{
  "num_hidden_layers": 14,
  "head_dim": 64,
  "intermediate_size": 1536,
  "rope_theta": 1000000.0,
  "init_std_qkv": 0.0326,
  "init_std_down": 0.0,
  "learning_rate": 0.00066,
  "decay_shape": "linear"
}
MLP neurons of a small language model. Each row is named by its layer, matrix (up: input weights; down: output weights) and neuron, and shows model dimensions 96-191. Each number is 128 + 32 x the weight over its row's rms, rounded and kept within 0 to 255. Numbers have three digits each.
After each neuron's rows, "fires before" lists the tokens most often just after its 100 highest values on Wikipedia text that the model never trained on. A number after a token or word is its count.

L11.up1345:145099143144093117133212082131130091151134144104135131106102180108156161167058136124110155105119149117118121136251184127140153084104174167175191091150120117182119127137151132123156132131121131076138162168137116081083134165144131109140118080089114129117162073174107093047110117146164213137
L11.down1345:172162131142176115119047141110103134122162154136149147145070094124103115137120092122160092150120081067119123082052107146144114139084090139093147186098127160109108126150154183109090103108120136149112102092105141162110051115157128176101166156141160122115047184073143179149143133071131080099
fires before: " " 43, "–" 7

L6.up1446:107100143146139125105147106174095097109147167136115139127137121210173200130115143150117075094100147099109053137116116089148114102053154174164144094141171120169064171143120116129162125113145090127142192163161137149093129066124080102127125136135139145105187135181124106138183086143114130104
L6.down1446:107121086178130133132089160127146094132096158149080120097132134145137158112116154157136127111150152067139104129169092109128128109088116160116101140136137137196165124082102088109144040141135151166108145109170136143048147087143094111124149180125166127116071039172187134087176120188169103064
fires before: "," 30, " " 28, " was" 7, " is" 7, "." 4

L11.up637:066121098160144159143145142114159123104095162094146245198159164150091146081141181147123117118166176088132129137159210112126124165136196156151117133116109162167139088109102119123159124126143190126179136136125154129075087118067089125177058133123133079147077100098111117148077071120091118166
L11.down637:124103155094150140099140153122108124169120151138190105137173151142104139103099094094167096170109117127160151092118114127153114172159107138128122156132079186217177063107109137139127191110119174082145110132147146101072184144128146156151129131094154151119179127092197102168117154108173136134
fires before: " " 58, " of" 4

L6.up929:118143151179070110090097156175174132131146136126238147165175135131156121110060121149111120080174172141110079166124085106093105082069127175124139106107086156158147168124130110105121116105128176081107118095106129065084133131118112142073118142156169143132110111158107096113172136145155131065
L6.down929:116163189083143163110179099126129122077121064165132152126119126106102114167139138135147176080151149112131147042070120107113140113105111107108088095159143124114157133118036151096103071159155120159154139185105161098159136106061112160113129128158114109141116109137172169102190100152092130082
fires before: " " 47, "0" 13, "2" 5, "1" 5, "." 4

L5.up533:154064108119074128129158118120148116154120145113115126157190125162144142172100157186180147121126109125152079136182128104090071113110148145142087143154110151146117106125084113128150111109175130036145128112109160119078122123102137164103148085115138096120201138167116075169132127151178180157
L5.down533:068121138109036115116117142106156099199164156122096164205137124120132142155099119128102079150177165131182149112160084097163142071193099051133088108110116150130170133105120209141110108166160115186097089140125098118108144127122130139116170143165143171088154124114128184080147179186149117149
fires before: " " 95

L11.up640:099095128096121136120152129089125137130108197118133166143136106120162135082125105151116146076138130157086079098150086137113114152145184144154123124180106138183135118170119115194076169085175091167166147138118177138091139097079117149140151101161161114103099134138064105102129108053083146118
L11.down640:110156175056125117157164137092140160102168101116129131128121164060131120156138146108146092125169114133140150097072190130152129129106118117159114141158068091119143148149153163110111168145153137198090097182115151108142102146160145085091150126165131140125062097158167141145131128102164050177
fires before: ":" 35, " (" 23, " /" 10, " zone" 4

L11.up1429:139170141147140137070091125126130123111104190136144132122163181176096205149102154148162074111154130171105156092117152115081139210134143130087102131167158115142123110089138133150160093070106121116095151123152157159122114134106164160090094158098128110135132100144039124136118136165135127077
L11.down1429:128136151163140168164121165176109164121130082151146066146148074124121115124097114116111152149106127106139127151190067159134176171165106066144072103127135111052080095105116194136094140136167093178087150062114091089223158132132115137084137120120157130100117152121123115112148114135113142116
fires before: " to" 32, "," 8, " by" 7, " in" 6, " into" 6, " on" 5

L5.up141:110132042129133128129112151140166148104085162072111135116122159161115148127090147125168126108105162139050107058143114107110113117077115136132117140211059140138188088108094126167125094099134155090105129086079110144113150127180105102168090120143176097111177132163117106169150176117146153145
L5.down141:092057099129116087104167107123156130117105170056155161134147131124079120178122071077146144113137094124203112136083135175131152097168128131118166150183142135114167189179102135147104134082150126110135174164124195156134109106116128185152166101149144065112109153104108083140129135101120196129
fires before: " of" 40, " in" 6, ":" 5, " " 5

L5.up100:122106123142159138095081042129127125131136145107186100199108137202164129191111140157145159070164127117130116129179162093069091124108161130111122095193132163135129187133087138130130141137157095082130146136121150123122149130128150142159121152136153094101167122139108134143094156145127156150
L5.down100:179133183115100099129156105098098112111130170101135157121134183140123112147084112151137103158127172130150069142125122074157103131078134067137028150149093154046136116128117209115142103138141151122141158115143149154193148119174113122148134165124158104154156115100131168116104107186120113137
fires before: " " 80, "," 7

L6.up1143:182150117147098153118068136156089108117127162127168102126144144142112078152190104101108091103072103148051137088103133066072039105129201177205110101180150129146192090137083070132178129068174119104153146171105174084129136123112141123158114107169158098105152114122087119092117135161144178178
L6.down1143:127119140118138158181115144125162120090121206108108133161106132117139133110095122162137112107141133084162034161135095101142127140117192074062050144144144111081128156141147177124173112159116154163111146139144137108215087122160120090065139149163147138118163124185108132152089106158215152123
fires before: " |" 33, ":" 8, " " 8, "ar" 7, "|" 5

L5.up451:208110119174121108090098142160078063117075133106131115140170148136127131176132113092112138106156121179109160128177103128069122116130144188137149115175115137176106136127138105131163127105114161091186136189080118136097118067100140086109141102140154092124115128169107129107130175167145193106
L5.down451:102093133154099107134151154096155096115156114094088083117072131091099140162121118127102147192088155181157161142118132094081164035130133087192117207172122145146133115106153105153113149161163113105146181085111139147140099130179145152095102113097148068114099134140166140167125171121148154133
fires before: " |" 27, "20" 12, "19" 7, "4" 6, "3" 5, "5" 5

L3.up1084:127102103118097154154132064167116082108081163072161169173130102125106139146093084187106179129127121139103033131148129146122131177131164131094129107090112106135159153114114133113184190140121124133147159134176152116114129119139175157146108092119190103164132142116118074159095116118161102178
L3.down1084:103077091159144156134175102123194107134109124108135135182137123116085192133072162138144146105133068131100119139130098121148197120165130115145170153102092130104096160100098129143094116195119125138124152082187112110132110162123121161129116152137131123126160131114144124129065119081130170143
fires before: " " 43, " a" 5, " |" 4, " Gen" 4

L6.up1001:151173108119098156112095103164122096157119152116193120139147138107144138117157098103128078129117214148127110072157128151096093132163208135121134083132168122147095122119107113115151109079170114082217121176094130135084128119144249124124126100115162095149127090107130104118156173132086174142
L6.down1001:148192086163127158127095106085144122117100185092171160145069128137102057132137142199092050117032125115091141080159075151172152061173206132136115155105118150167101140135094118139200135097169138133147127148114099111096104153113154151125109179098167084138139145149139129097098082152117100127
fires before: " " 62, ":" 13

L3.up584:111136104165107197080104124127124119133123109130153115121137156115142129150157104137086113110145146109122131092141167099165158129121166150114161130140140166149116195126153120095104117114168108154151134144070090198083094138023129103107182169092130102113089101123108117109154134178103100181
L3.down584:123180134102087099129168070102172088187134191172142153100164140133087168142129195159075159123129135191126114102124149104161140129116098097112101086059067113116154099104107175193145144155152142117062074069110136160132172207125137092178157088181169128185152097139099127172096115092140130169
fires before: " " 31, " (" 30

L11.up118:141145162152088133126100110150134103135120127146149074155113139185071116094091117102128106112141115084111067084193150058123118155181162092158167098128131118171098166119189141125153135084105107153170160160140088133116092108092125084081126159131172092098109140152137167130149082141132085078
L11.down118:126157119141196131170050239139114093062115187152115094118125161116165110154136125091157114130115149151135110082143091157136164159155154150064129096120147135167131136125085164127146057126109135100129138173118113168079155061154137156101118140165130128137158085135142120097148146121112112161
fires before: "-" 45, "|" 10, "|---|---|\n" 5, " |" 4, " -" 4

L3.up32:096120155141129172134149105213114098107105169135124135199185164199132178169062134128087070098106098113154128166126143125104134132109172179147113098173083168141097152150163117127126157079151128159126102140093205121111117105084093232109138141138138090085102099100068136126098175111108179106
L3.down32:088134127115142171101092087216084112112112170136147118161197127198111162143087130115112084112082128164171122163148136139150133179158163212123145093145120132221110116157112076122159117121155129126166151130082109124060157132125129217121129125121124132073163158139068119154129124133171120145
fires before: " " 94

L6.up491:076117069139158153123163167142128128089084122119098200137089149149079172135065085138157105170089181177088126156176094155101081116186143110130138155171118152144157147121099135202147164115086121083114116123104106133122147085129116127150116146125166124139054131090102105132177153133120124142
L6.down491:145125197100137125146132189095095155034141141089144112128140140129138150119079157113075131140159108129104131126103174139129171079171088174170066127092116107141158132168086105185160127169175157109185157139132165132099139185147180141144152168100061139108109128133155198130093121167148117157
fires before: " of" 22, " on" 10, " in" 9, " to" 7, " by" 7, "," 5

L3.up103:143103074134143146089122132128097122094131193128083180189130133137070166083109100139130127117154113175139156063112145117118067117123173143118134130161115132126135056122078132152060064112214112144153112129120158100113152116192126136098153181109151114140099128206062143113078168107167153147
L3.down103:151128166110093141214138159072178064144149134162143145172118105135135152169141154140109083130130092163095136107126109130125164120179078121078129111114121131123110176148149106097136158084186150171163177158132153110098070134155133192146164125133104101119134144141096144132075115131137139138
fires before: " /" 22, " in" 14, " on" 6, " to" 6, " the" 5, ":" 4

L11.up651:150087144108132144103099133164130146138139186151123129137164130182123179085061173120213135119133144192103071099143072144121119101128131117130158127146174174166098114136143095186123094140163069125149172118187175091093169119124119075135138143150128124112075068105078154056161137176076110085
L11.down651:099082121145153106150118140115136140108055147131133109187028145076098136143158138116150144136225111088176078100147107078144137144163147119082081134159077114059188165115135175089077089096118119146118102137107128128192069136160132135074164106125133177146129133104138144121072123104181111159
fires before: " " 40, "," 27, ";" 6, ".\n\n" 4, " in" 4

L11.up727:121088167196138108151151152117156132080138144123104172080167129073105122115148135109105078096110092105115088127171153158178096139148149180148080074161179155147140148181142095098132105108131122135187125085108098143092132183065114096124132090166131088107096157151110212149183129072110124129
L11.down727:216136123126097120099132148088155074140162168100130168132162103170132157095115116144180175104117104127153166128153109171245191067090167131122171087114085073127123112087142136175068154101067135092141116133102081082104153178136197188114104123111160144148148105156112139140098180098104109150
fires before: "19" 41, " of" 11, "20" 8

L3.up1019:155164133167198108124169107129125117147101155135152125172129139180100177111122108126136102092162124169143135151132145120083042168095124145132166103139080187127108178120132116170079125126133123091102107103127159060135164122126150137095142116117155135111126148153079091147109146143122190124
L3.down1019:107134127054070081121101104164157061108172108076159110121124112132130173173130084113143112128086107158123102161164130097067180147095159155120138155155111086172129137133122095106139095174102104115137153095078111114115132065110141147195080168048123073139158166163092086125144133110160092061
fires before: " " 55, "10" 4

L11.up554:110129118110149207115178130162142112116113164153127133162135134117083163162079097152118097131162127177134164134138101181153121176124116109084103116183113150136133169181166131159099157093128078109119205178116110163126152142142085162126144161059113102089124107092121084073182088140138092086
L11.down554:079141088130125126113127166121093170092155149107125115051128119178109154071111139067079123088126143120163094117137109142132184135097115071049123143152168136035096144116143136104145121126140100142109148094179114124234158111158123123105121134181057181126104210086166096084109046130100151099
fires before: "." 23, "," 17, ".\n\n" 8, " and" 7

L3.up1384:125150101186128126127135124156110117118145109143175099156117170161132173088132129124088135137124141151115122134151148063092088146136164153164181130199141124121171144171140117169149122132115124039197120135156122104101113106096176159144109134126189085112147149110117096140139175110160185154
L3.down1384:121153140143165120114137122157122095124167118108160106174142157102088129158061056146141157098100115085158129134116102092047164118081138153087194108155160123176113096145123081163169094102124104070184124106145145083054106136105127131149070083108118068149099147123123130113111096122199128161
fires before: " " 48, "===" 9

L11.up208:100076083107137098149169084131183110125103183094140113135107167125142085127117145121134156121140126166146174137139085123129124150158145155181127142127128153154149125202103096187105156095180127093126104057169096079057107127113144142136146126161128086141049174122113085135133094099194138092
L11.down208:174135107137129123075093135126122075132107188138133119146163156133179123104131101088112127185171134150125128110131147155127156118119118082127124124175151121131136125078084140152128143104132107149144081179128130124104130137081116097144140150135198136085165141130109125150102111190100152189
fires before: " " 57

L5.up817:105136096154137099062155096100113099178108198123139110219119156188146120139096121144129095116114119186137081131186095169074156122142142165153128171148114137172118111096131132152100145193204145120158149113143141142088160141130148203119150085087184094111163178120137169175054131100131161125
L5.down817:181079128129178178142105148109142135115135080128146141063148155061160074130135132102116097161125167045126086132105140117080128130098089138109079076173173084149146138127140100117145181123077113096133151140126069132158139088124118148116111196114050078088088060109101140147112107106109159135
fires before: "19" 35, "20" 31, "18" 14

L11.up60:133097058103168132158165082130148069101081197172133123138131167128171101149117142097118148127098174176136122118182140103175132108172144147136129153104143103164155153070079116148156146138109160109154142184091138136087135079153192168126156126107139125080113128112098112165090105177110112144
L11.down60:139185139102045105140091157166167143144163106136121189128089139082093127107151147162136144167110113124155125140142109176129153146153134107131152129084082137066109175084143178099131089104055111116115121140144092142153122170154113180132130155127154101144136095126152127081098127126155118092
fires before: " " 83, " ." 4

L11.up80:096151169109107178163156144145151127114143151147149170165128105135076163166103124093196160130158062221142101039122089092099082118128117125150158074130170141142145125089073128124078133119139135103130152202139132141113129168144161176110119115087115081108121092130131152107099128145089104158
L11.down80:107139122165188121118108092165097191150130121104083127116077142163084120070110114142140197105142159136148044102120128131145154104113114000119107131154129119009074086154151244156130153148134083144141170146128159124243150066151087057113129097154078206165116111114148125111126153120138108145
fires before: "," 30, "'s" 13, " to" 10, "." 8, " and" 4, " in" 4

L3.up163:170080134175172159152073137135152145111117122089136177143101105099145091187123122130106163134166145120107081154126131089095129101168140124090133081114161132149124122138131131179092134108094107106103195157079069114117128140079118131110097143074153092175140143109123091098148124079140133138
L3.down163:127126226110127122102138078153163102125108128108088111158202008130108212175175169085171142162195132124112116035164156072105144125163144166098159157083125144135167084142093128122143130122139132098159202048092162061098106137169129132193104174161113127116128157136164123127183103152129137110
fires before: " " 59, " —" 6, " Apps" 4

L3.up1337:149122107187136185117148035171120146106104143127120170128104161101108152155134120187128152107172142123150138138121130067181159105130173168177142077156075160159109139119126052074153174059134117089154108091111150096095152117140164144072137101123123122126105127126097090127114104142140124163
L3.down1337:134103171143088082121128120163164117146150137126117185113156079091130148198147098079080123115149166123111134167101111102146163178160158151166143147174114157156210144096081186125104133160142177101087123060084137105094170153118096125114139089120191133102116137113156093120089158073092086088
fires before: " |" 44, " #" 7, " in" 4, " " 4, "field" 4

L3.up1206:137090153157118116144119127119147067071154121119127191156131141104100163133164086133139136103149180155132103053151077110141088172128187161134188116165100135139117105118070122100146181112191107130116121130170140188107160106160140156065050096127147140088132183178127120146110113084154146132
L3.down1206:136151186111191183155111156108164137069105182095144166140122081097093157084156108083129151113134115162163083084073112123035160137067133122098225166121170151183106084103101075118090130123139122159137100153113137133084156126138129116122088130147100075086095121155116154078145065023114174107
fires before: "′" 27, "″N" 13, " were" 7, "″W" 5, "°N" 5, "." 5

L3.up477:135138114092139113128128061166185124166120165109117101135183118103124118135144130084101074122045104165115122124131150096144148110107105132135131147118138215165176142150129125189104189137160108142172155132115169155118102108033114124119181143127137131113152154139131010175092133119137138187
L3.down477:090105155090105147080182119078110103183157162119116053154211176156115126109133139115086104130142101140133097188149173111149100125130150160104176083029143117174157090074174104113160104151139198119125129116127154143084147160135098075128104125159163171151101102162084088130155102082152156184
fires before: " " 79

L3.up904:154132106104165162143150161169143098098100088131128132156133113134112086107134142158122064113123160120077073089127173039132156124146202157132111134181160129146146045122148096145141166109114085092164168166073065136086098061117095087174085113096154103112155143163133165140164140155104182089
L3.down904:149114121134100105109118153134143128146090169118137122133087145096171177057111133174120079085163157118147106128192133096109150085136151163130120183197147184156169136131112084167124121124127141055179146153071102172111118102094095045142120113148183041168095137092071158165140134155107123153
fires before: "-" 54, "|" 10, " " 8, "\"" 4

L3.up926:129127169150135115125053124205116088149108158080170094138123092116125144209146102130132113154089168167109120112166097079117124130115126133185156100154194115133118142100117138131157139064178120140136110199093100194114134088065178170152174175140121108093059174125160125118129095093154123090
L3.down926:115117148097114150104093111156167085148160111175121109156136166186163101156110133127094111074137162127149124132196181107181082100163150126111148129046063111146130148156086143108096111077084107118076088027096138149115165125165171134100131137137183102146239147136107121087172124160103147137
fires before: " " 41, " the" 14

L6.up388:155093145138111157172126172169092147159069139078180180085107113136180172127111068128140167136147148107096072172150110098186090076069179157154103099110155129154099152144124125099105092125146137138091145128142169087108117123116137154142111119101182107099123135162151057095163088165160131132
L6.down388:121146124085178125167139097115153123169176186241131100182129152114099075134177177097158179184126107138166128153097165119124120158158088146114111156145116132136136118100107117151120157141086168115134148132057132104119107143132105155136152124143136115184170085097107110169118090135102135165
fires before: " " 36, "0" 9, "1" 7, "3" 7, "2" 5

L3.up1035:113079140182097152156090155131147065128190137187099136167111121113148134214161119125093127089189123113110050141159127169099148087169171137127177139167129153173152147087135129106126092113156095110132131152089137118121101157120123191105094135064147111104142219172125055110143130155151121125
L3.down1035:099079115161125142127070153170186106082111115118098113130112146129136145179201096158060075107122105112151144155144091086139128087139207110096136163119176112097181157100202122120151128137193133108164135103122111112136089125116093170150158173105106078128143186053116173099132090126178078126
fires before: " " 53, " —" 4, "3" 4, "6" 4

L11.up1508:178066141102109126161094119151152173112144155119103107127128115165170162150075148114190107116106142140104102129149118144170118088103158159161163130168184092102110141137050108109112179138155097135138151093125134107114083117119107137132200143121130172079179097194107105118171073090136146154
L11.down1508:065079107127091103107069113125152059153099110122180113142111012135195155113138143102144125132134095119114133161162117100158151105165104155100121172205123156139121175127174129086096080097105160071110130069095135088106150111190163141096131149123160172179086119100097143136063186140129120121
fires before: " " 28, "," 18, ")" 8, " March" 6, "." 4, " January" 4

L3.up1239:129111092101137132081142107113091148117140101175162110087173153100199122066158124105181086049151159169050125138150092081141134138136129147128125094129084213172135078122125128106146176121178072109160134157042199131099046121105156136185179119149087105089059153187111056128149210094120135167
L3.down1239:110086114135151153090168081138108145168121136141174113152163127142082102114128101099125111145142142137070061127097109107156127103132130148120070072139159172123166060065170078081085103113149132151119207043186161163143134112107113183145162147128162103180107130129117185143063152138141207169
fires before: "-" 57, "zbollah" 5, " (" 4

L6.up1249:105112082126124144120099142161121086092149115136161178122096128093106181137167089137088098148146078133133118109138095108122115109173213180126155074139104089157093167111075099095124190082120120106157165183121156101079132130139135087073104120132122112073131096128142118144107116122143134138
L6.down1249:128142117121150143178121137075127102111189162188212134102115140145056179168067152119092054129119096177075179142112139123195075165103123100072103142160141120134139120119126179158124068157181179077166105088132122151096128099133111095178146105160112183148127110161108103061110122129145120124
fires before: " " 29, "," 12, "." 11, " Goals" 10, " |" 10

L11.up1413:125064171168107134161201138085146055108116130153134131129140155149132147107153117162107105068123095151144140113168118096192154189168130201135097125131071180184123072112083086161032120133166133140106112115117130108073129155178091090051093181157107151095103160114147157086098145131084136110
L11.down1413:121149104105110119072083050124106075135157112109093112099102146093135150123116091079143144127153155097155147142086134119164142096143089086108080111122157108131196054120100111134145158128084147145125095127185111093120147182130130148156142126196098130140123155178137165137092085176161118141
fires before: " |\n" 37, "|" 16, " |" 8, "." 7, " |\n\n" 6

L11.up257:123177186125177123142094158083106154085083187141130241141131101100085119136076100165159091089129116135071150111136076113149147191139118195120089147140179156136113128101113143128085151146124124117139091114160160145109139179160128182082151154126175135072107118153063171093071095128140147162
L11.down257:116140132105133093084158044194144092174180092101192100108108141118082143163183141126084148187152201127143093151149182070116138160144095080133139146098079182091189160136124116141197137120172131163126150091159153156151166092106138122130081146134080117144162085123182112171146171147156117160
fires before: "." 27, " by" 10, " in" 9, " to" 9, " as" 8, " for" 5

L6.up64:140111104185140106109187111131114141116102111165135157127201107128140151162197077095071126118108143129158089148135078152117120105159156169168129151201130155131160131101140116151147124146181150104152124144105149100117125156141112075108167123135161138129069142179077073154146167082065126129
L6.down64:163115149128130155127157119183151121118078141146152143127142157089124101123088128148108155166128103093143221059088101097161072102110138134139145148145118132145172115105121119081096120145191112176160094150121105120119132096115097099140152172080166144124106118158108073147099097135178118133
fires before: " |" 46, " |\n" 7, " of" 7, " (" 4, ":" 4

L5.up285:161144092169102141167122111146117103089095157141187107140163121128135097182129186085115161106117172085106117091200111120121090118139114175147115066147158141171062096139113149176190160084097124107118156146086124137090118126063099142148157133137155087110135079136126098121136119092099132121
L5.down285:098144147143118097098185127162106137128091103117140100108109129140139153098154091136134088118196150128126094105130119093098139101126104117100104154199165103171159104099095182124131129133043183166168104142140151141131153115125134126114162085098172081098109176071108138129146117171165119092
fires before: " " 43, " \"" 8, " The" 4

L11.up964:109159198147145125093155129122137147095122114191159033132181112130136154213145115110084039139089134153120048142132174138196091152107143140129139081153100122143120135164125114173126120123115134166127178117125146139132089136127150201136126126094112175067093065178085117056153126155062128178
L11.down964:123108139168138119136098181177142138113133101072105073127113122072139108135089126101108093145155132095159154063072132118114129103143167050186039109179140183099177203138092189088149094181155172139068122114200125144178131139126171127121102176146046171144110101154210147113150106109121125139
fires before: " " 33, "," 23, " of" 6, "." 6

L3.up448:095144132116138134083108078100163097146148104084163117089124159143139163139132150140152152041139194105111129102117096101112091117142163165172143148124084145157088162162198102147137133147114135101175131124115139085084048133062133097114213132159147161135117058112101078123132166092152144129
L3.down448:147161105154185140089194128119166164083119105188144112103094186126092081079159158130111135116159154081095149143137114088107168080079137077141150110158128104102109193124142140105124102093065154151059151167140099099154133160128131124159149146138156071078140130138126142146201089150134083136
fires before: " " 31, " MS" 10, "^{" 6, " (" 6, " the" 5, " season" 4

L6.up564:194168143190147149109113133109117136126149151141154092165144167097133136217163103078109087125118090162127122134174102119119132137070114175126142128184147105184107075116130080193106119141102112140141139198113102130090077073146190137143081164117195139069076159105046138090164144149116139101
L6.down564:143140111154151052091090100170137150130146180149140165110106194149144099175097143150157090152092179081168114149113113134155153094128147189120119134156094180196107126124177132122094109135134139102083103147158141149059121161152089116123125137095140139125109117121164121098155113157143120171
fires before: " |" 23, " -" 14, "-" 9, "|" 9, " " 5, ":" 4

L11.up205:153058151113174144099115112143150107109155150165117184151175106158137173114137069128173084105168096127175162114110173110146082153167138177111128124194132205112124129122125097127106180097181115135143137094130111194113120095118146170163178116062132169118128166140101164114049115133136086204
L11.down205:127158113075137086090116070192160076129142088142146107169140135099100118108074157203125168147182149118057123122136119089077161109138149089117118146195111160057173110088112128190137136127238135105085097146172150118187119147174100128128149170137167150145168121103139110082123169145180119132
fires before: " in" 27, " on" 11, "," 11, " by" 8, "." 5, " to" 5

L5.up829:120101185131123143134151105153182114130153161112134156164130126180144163142104093119067125082116091138131122166145128082127173159137205130151144159130139150130162120191180098117157117091160119131178103103134192197099123155089185181135149092138105108082160160090086077103129112135159178164
L5.down829:144166112149135134174097103143159127153145137117126098136171149097139093119075147167073098204090109122137061156142140133171140144109123131152110113138151129097103201064130146200085113162153112124195216127124110146150114162119164094165087170178117103128102181064161147153136124103107108094
fires before: " " 47, "20" 11, "19" 10

L11.up1070:101117133121157089147174118153113135050083134163161105083151151129100140145148201135153119091184116125127111116125143097114085164167107143132110100123127121139127124152151100172149156150137137151161133088152147178139133052117128153103085073104114134165108099133092155151162136140081161157
L11.down1070:080114100121123175095122153112116120132068144161144131180116176128124209115155114104134123114056092080101061132175116119143075127130156132121181146138054176113102079137138150090153135092128179109160136160099075068144133113107137103120121101184167132105073054135170120186148161118107066126
fires before: " that" 46, "," 5, " to" 5, " of" 4, " the" 4, " a" 4

L11.up357:099187080179206135129157105114093108129128104114148117105138208129123170097142096088168131122097154143164111156162226076149165120077147174137159088081052143132144128101137101116118107122105149092109204124119153091080139114158103170031105129062139155154119081107140106151128112160121179075
L11.down357:141142148140141110113121141149133117130137098100147146159128104103081127121132095149126099183110097143038145179117125087204123055144089179176170137087150114172127096133126124129184103123156116134158073150097123147055113115124156155108110126129184141171135183121140163224132133155086086113
fires before: "–" 59, " |" 8, " |\n" 4

L6.up1508:183152142180146125112093128183086140123141136159141131167130155127086169194117122082057084139094087108099090148177118148155065116098153187173141106175174127162100130117122085164142104132099147150141155137085170158080137089127156068110141139168230153078076189146107123089160092080073111087
L6.down1508:140149183094087118187091067149148135112105114072175166160129122099100139144140147100163130110121103114120174102182090181119123181130167127177170080121147117194108108118145159153080148098141146096135100113152098127061148177133139123213089126182085129080167121169117148074128133119116112142
fires before: " |" 38, ":" 10, "\n" 7, "s" 6

L11.up1077:126115112180155148124172108099145121094151156147110105125119161111173147118101093066149050069159049158142106093158090078177113145148189199130121144136124087162164157122139100152109103150140150116118151118156158108049156084146133155084168175119164154087137126142115127145138113147105148086
L11.down1077:128186109107143159136096167192087165182122123143116114129011119120095145151154191135120194127122103158118146095115123144189134078105071137120064156175135095069116106181088128164167107103132134050122123102138099116127137116130144142196125151100151111118142131170125092087183106115117178130
fires before: "|" 97

L11.up1183:107166105143111165109161127134171085086103158106110170126154127168140126096177077194088110102154097153167113094146173115173092150180164173119108103177051141136102135118079092172075109148160111120112108118061140074081134127158184139082082129181178146128155081136087100112146054147046121148
L11.down1183:126129114119108129092119113180178083123063115104156122138124119129130125143149065100091093180188139164126110119118128162087092116128135159101141129120114132188142076097148141143145140125183159111142118114154161092052133136191132142098185155129154112102119164066106093164119107119149120061
fires before: " |" 36, ":" 10, " in" 6, " |\n" 5

L6.up576:169154180120155148064141189119153162112173104115147191178129134123098091149163066114129101096157145170109093158147135140119132109157103160170085130144144101108109092118172128152182145132081098101123179138130054148111107135129162156151122108095133128129101077132183097127119114085075089124
L6.down576:108124131119086093209098090109152140143120178137094131149110075108119150130127113097156102093036138136141140087141160095178101147173121161126134131197119144141151085142074173071090086100197175119123105117118094091087158137119125125152162138092109188140139129089140140084159081121125190132
fires before: " " 40, " Apps" 6, "\n" 4, "." 4

L3.up1319:147101074120059130133101123129128076140125123160130147180130178134093162117172116122165118154117157111098090146148148125132059127181167141146112094156123153152062166087123130125162104105120131097199137179065094152126130151144132131056133105129205129147185109080140096096089153109137153114
L3.down1319:176120138152110155090119115122115159096143168139130107145141171171189138173133188114133104105134122105158150148118071103142173179161157131106078106145138058126106141128155136074125145143150104174156119144120121077115167111156031184064145117180123111143110099106134169108160103127063076141
fires before: "0" 41, " " 29, " the" 4

L5.up423:192150136172102129104092093133068131171070141168078133127189138161108149088129144107104143085108152092115114081150127107096093067118117121133147106192111151163098157129156106153118070146168151071156083189091092131087155156043126127141152115133149116151142141144076110071158102141089172142
L5.down423:107149206157146076183081152130144120129166113136152106128150116065183169155111140106060105146181134166159135105145124135089137129113172101149113148118119104215121187123132187089130092206130134148106135101193146105094124135148155151120109098112104130089111072162179102114177172195110150140
fires before: " " 41, "20" 27, "19" 21, "18" 6

L11.up1384:114117122119092109083167126163076071061101075101140099155194101153189080143168119125142191128128127134122119106179124114136088150116099206161112190148153144160138081164122104110114194104125186109206143098084173140070150180082165106146100096108157147123113172138155083097110165124075192174
L11.down1384:150139152200089130204105119098176229139183101135096128154095128132146117130134177124127185096116147104158068146130079117164163098124147207123137127184150168119150138107157034190089110118148097169149128072152136126129101137149111112090144129126066144108110147116126183064143088113047137117
fires before: "20" 42, "19" 28

L3.up97:086116117209093146166144121148115141099111123121146162205161200103089107163159118152148138105052132187109104126128148112088087206102212189089122108154125124159153081141061068143138102129154056106112116190103088124082072137172103138067082148145153126077151160131089088076121153067108153121
L3.down97:148108164134117153124146077136115091101111202063136133133164108142119141127155120104150115064150142157158070077139172168091102098127138173151227135117133129204105118126111043140094078107074122089132118156078076138063125157136119136121083111132113072090137122110097090101088107104140125161
fires before: "′" 32, "″N" 9, "°N" 8, "." 7, "″W" 6, "°W" 4